MLP neurons of a small language model. Each row is named by its layer, matrix (up: input weights) and neuron, and shows model dimensions 0-127. Each number is 500 + 25 x the weight over its row's rms, rounded and kept within 0 to 999. Numbers have three digits each.
A block is one neuron, or neurons of one layer that tend to fire together. After each block is what it responds to, as a language model described it from the Wikipedia text at the highest values.

L5.up516:515514522524513494540510496498509479503533538515511492471443542442463509516499499524564461513504479524498538517474539525538554484478530479476483505495463521481497478492500486529519530494497510480489501491505522500513465520471525506516506465502497518507490524477495501492478511476502514497488489469467528507456503465543533482475508521479500484530506555484483517500527495505506499476507
L5.up559:512484476534501529556468511506524502529497500526472528494476521487443535486554503486503477500472468474452517492486497488510506513504465476501478432487463480520497518496518482486482502504494474501557504498511549462546538479487484501490499514469479487530472445473468513482494496493498520463504554507499499479521527509501489524533481492489488481513508500494494470505530525517472478476517
L5.up563:476500489491516472479485500489503485529454500488506515547474557524503495472486506531487507499482443468503461509480529509467537485505510535473533504500476464488491526551519486525506569486475492544527472508481482497455523513458504508532513517442503505525474477513504514474464500518472461511541514493485494522479529475491531505449503518510499493489537510429488493519504482488537493533476
L5.up578:529504481508482495521489487520445472524464460513519486469464496535492482490533514466510518506488482553514499529510483526493565512531505479529516494507481528476468521503531506518470532501472533508487501462501523482525561495460524493532493481501469487511536513531503555492489552482526507495506497508510519488513497480492523519491493529492499501472515500493483526476485498517500457509502
L5.up778:446513484473520486512500466498498501498486528512509516498477475478464492493469519538463494546533507506494519510530534511499520521509536545526496505504510506477486512509518509476491515463496488513452495427476526520484541448484511556502523512471519509486473536536488507514485490498529506563500509493480453525466462485512493496473500495540516453469507508494515472495515473463485476515457
L5.up822:469460448458468471555514523492477458518490514512527501521467540498478537478476464529504457497531517510480482512534484508500489531539521490514526492495540478522485558502489491490506496536535500544460514445502481512475532460463520543443517538499466540513512517502493496469477498524469526466501500479514504433489553462546475525483532495510510475488523507482503518491545489470519532508487
L5.up886:481474561504505543514509487520487513482530507504545484500507517479491492498489504538531529504494479530483551519483533500451553486451510562514507498498494510473491516461491473514478506523507497531487470469500480512463453521463556503473444479502502548518462539542480510472523510509487473477513504464495520485503487491501543534477485485534511472482517530442506524528469483478505493497492
L5.up1267:543529522520462491528499569510488481451466506492485496494509508485515484476499471522490473496482445495513474552487534500529502496452502507490500497470484530454495465500529514555537503542479528529504489489505528491504524480466495502493493497502535509542473455465508517507471557508483502465495514506464517495500538494522532495520473517520498526505481481481498492533492520475527516487507
Adjective-forming suffixes

L3.up694:488531470468544481487536532523542526483491508476528436528458509510482485512505494515460468514505498454515501501506524498524497492525486508513499484506438474492469511521466497466503546465514488512480490454539518497509488479479466515505485499508500524522448495516504492501496523450452510505517528493476538502536544495500498483499499511471528512497477520491492517510499436489488490508520
Adjective-forming suffix pieces

L2.up153:544517521521479538493511449509551519477506492493535494512516481544521502511521552519507507474513540513503542476488567513447486524454468519499506541503464510500537454463493508472530518482493487466492536488485485553488528481483461472514515522465520508538490495500512516500493491499460508504474483438465478500536515477521475508480495524550474481499535502519514503489488514508516468538484
L2.up302:500507504515460522539487527511550528527494564512489491513471515474510447515487480489528523509493452507477510491500503453495482462509497519481440494487529477499498533531477479515482488505502476534484480488438530481507505477518530487518522526494486543524468484482535478491498454507522447501493460513539518519481462537470444482469520462484481501513509483470530509499502481478513482514464
L2.up577:506467510502505495521549500523523523520498491485541444498457506496508499524464461521453471530509491492488548519511525496516498478519512492528505508550508490495515478501492494477516462524502529491467491486477455507525520530527499475512506474475508475486499529498465525501486494522531514487513502543508480495533483534491512538488523522523454506498465512506556501522529522445523433468471
L2.up658:532467474486478507495493503509515496518486537528506465511494515486548499517477503502515497512472518521494526545521469436463549512494486502437516472552512466516503555479496510461480528550540512504470519474494487531522554517529530516525499445508463487477500535510496518472506466463486534488480508496540482473489481505498478492510498545485511464471493486496508490488530478483492494508555
L2.up753:451547467452493451497526446498491517539541506504494473467512539531476455480477474511499482526510479464510510499462497512484530455493486507520515464514504506525497518471542487503513470467494488481514492492504487501537513530494477531469538507492483492482456516554490507521497479475475502493493470511476486494490513514506503504465498502501470520502490466514517479491516528489495506541458
L2.up918:526471478504484498488494514455498522467505485513493484505468587529499490484498534488503509509499485452476497471510475488441509491501514540478521537483477537535518503527451468468463477533481488483459532506463557476487531536490480497489502521469545499462426484509498505488502502507490483473491466507486492520516479490460495506466452498471540511487501557487532487472475470521489510492492
L2.up969:523502474483513501516482524477541527465543513517482511505503489505479498496466478509500497487482539469514491524477499543490464536518442530519512517448492512513466450517529479490538472523539509526480556474516498524508523476483533453488459469521478493514460492487493523505496495484526489505484495486441527485530442520477493500530465510522523484549507517513467523514444496519519505546508
L2.up1072:503492511508496501539486515519499546548487501497562512450493512508515524505487489506510484537483526488525531497531513516500510541502514499510502487530445506460478508486449463443503528491501518506468492448502527474528539507509542539478547508459459513441488495511522494471486427502450507502495474476481482488462527488501515535452528448497493458495475520477474524519544524479461506554492
Mid-word second fragments

L2.up62:485513514477489479512499476480526496506471486507552485500506520496503552491520477481493478520510530469490486539529458465477470521485512511532484524522461455513538445444504453465494517476502521494484475481482487479519485445527506528474532546452504507558538490445444519543482480520525531507499483522556512526531499502520481469510520495500487531516473496531508479474488462479527482485498
L2.up67:476524479507535526512486495421489490540540478530496465467492493497475505473473478547523528521518530467495541505498495503537520535509487508531484527532510493508498534481520567497527510520504517514465496487515511481514486501450531541540475511513507471464518470520499468500493469459546532527453483495461512452482506485492502501497530480520484482498487509493512462489523511529520514473464
L2.up154:468552464521506508475464470504499544518499501461454496488503535522481469450500540468533482543490465526518524467495478502531487498514456525491497480461462503557520500500497507477487502506536486507502480507520485504511511571489487461512488486483525514527493508483526450507498502517472493508500550489499492493479524490495480477481476531473480463501513532489501478494507523526460478506531
L2.up191:485511535488464546496482493516515544541486514495521546501495512486526527464460488505457534536479478522502546493520483517493498461483532494504530498469482491554523494526498492554476509475470498490448525515495512479510500495501531520505478546468509511520531482516510533452486500476496554514497461483474507510516494475509479532494526486512497454499471494440543499466514489490453545495464
L2.up278:466506505515500498497517491517560498507480462520529471501493511452489527490500481501485504488535506494523546497500475440516505492497494522495505515512456498513511498544512517477450529529525486535510525518501551436523478517461525457485481524489522493518487482499456524498484480482494505528486495487489510489486545499517449495482503529529505486487513476466506494477485471520514534496512
L2.up820:474474540495501520480498505482499505495502480471530493492462496503540531481521487488515498513489478470516486496463480524528532475513498507453536519507460520505529469497483524514529462533498516531505496487511467490521481513498477535501517511447554542499504486544488537473489458489511496533477517499500521513530520460483527530502488535505472436502488480500551522473459524486530511505545
L2.up1166:513491480433518520441496532516548505513461495468478509493527469475501488509476495502513507488510494525490558516466573507508519491558487525496508523503484487493498552513495526488476526487527500495496515515516531496495495481513483491548499485491510504507503500518496476492474495488489496519478473519470536467485523495523496513458526524519512537492482539557484506481498512491476486510455
L2.up1184:468511480517504474525465533478509504493468515485479432486440509464491535508439436482509526472479509526510475505520529488500511552518514455496476510489457452548522500536480488496515547531489498519512563494518511520471458480456527488485502470511549530509454469545520489485508514489513490510518483523467477478558520556546521519490488520482488520521498502496521520483507484479503511536521
Word-completing final subword

L5.up380:524584520503503519460483478498476543482491510477466463461488492486497469551492477519503496495514462512508508523495518499505509504505510475511524474523501480466493435510501518502460517500475523513521514536492471512493527464484508512534485505518461461501488483498498524478531498500512516516510467490480504524507502469525524520495461526454511537528517448533520482551525540465483495473487
L5.up513:542504534550482511471497519529507470515460525518513520522495490512528448498470509525488500469478501505496527487498507459523542507500515494497513515464488518505524486474509494492460534508527507508495531511460458499497559482494482494480509508510477481501489480470539572487523486484525545534516502505481525483484496486453517493496474464485536478556521507502503525511480482492501498496531
L5.up522:504505540489504485514496463500496481537502533512490438506503482495482459495519500514453488465495461492504482526503524496542505522475535479458528476495480516437487511493516521518526521474492534501504499477461502490514511499489504468535510500543475531479459509508454537426515510472543515505462518545479509520514514488514492495495505540506518489480507515501514495517525496491503499530511
L5.up543:500519518538503521483487507550516459490484527459544496499482470512483458497473493495517516500519490525533523546477532500502522495523450541519509493494471489503479503508516493545490541468466482532474465529461509477534538520494496498508506478522460490473503496509467493474533533523497550499510485467462470511525480480473474519516477492505517523529523517504485484490470455526526540471483
L5.up544:530538479533506465515501540491475492488538481462528473486510491514506447467473509457463541466465471505471508524497503509501486466499520522517519504500495504504480522493475483516444515501526511463519453508481507533514509499492459524533488504513472516511507476529502496505518505510500478512564505497520502441526505523489507459512503508498518494541494560502489514479471495494448492483491
L5.up569:538541498508494487493516490504478495502493575517533483477506489477554488511506507473449494493470547471519497459554503514482471501481507483496483526565529532523500517489495519507526488485514532451496475462502489476542515466500540514508446478474487471524504449500548519506494517491513527535505459481508559475516473472479506480473488490480566490528509475500474514527486477505510502486501
L5.up776:569535518520517497495507524468480527487502505459536495483498446471504472539486480474478502538463505469528519485518494455494511512533476485500488504551438549506521425474514496510529532486502545523513494529507506520498510466497532488491488481517464490525457484494509475494511533535520470516516435489473522488496509478499467534455473513522487494522493518492487499491467520550523507486520
L5.up1148:515493538510512463481487501502527480453467491488515502481502486482487483505502485540513561494452538519481559527493522451497553505521515477537528554511466529455531486513532470497500507471498497501470517505494520444527528475524455481502474500537482523492474510480519449499521512477492487493556453487500506511520440503485521472466466546471488537504465524499460502513522514501491504446461
Split verb endings

L3.up1020:500499513482492484499514494505485490509490520456476502478496489532480447506481498461492518521484425490548517493439486447493495486467493499520487497501466505514513536498548477496510460492526501508475533511465503492523451520525499515495523518509538521520505484495484516504517475530510497498475471489514559466493501503506541511525556473496579512506572544493536477543491510483519552490532
Second piece of split words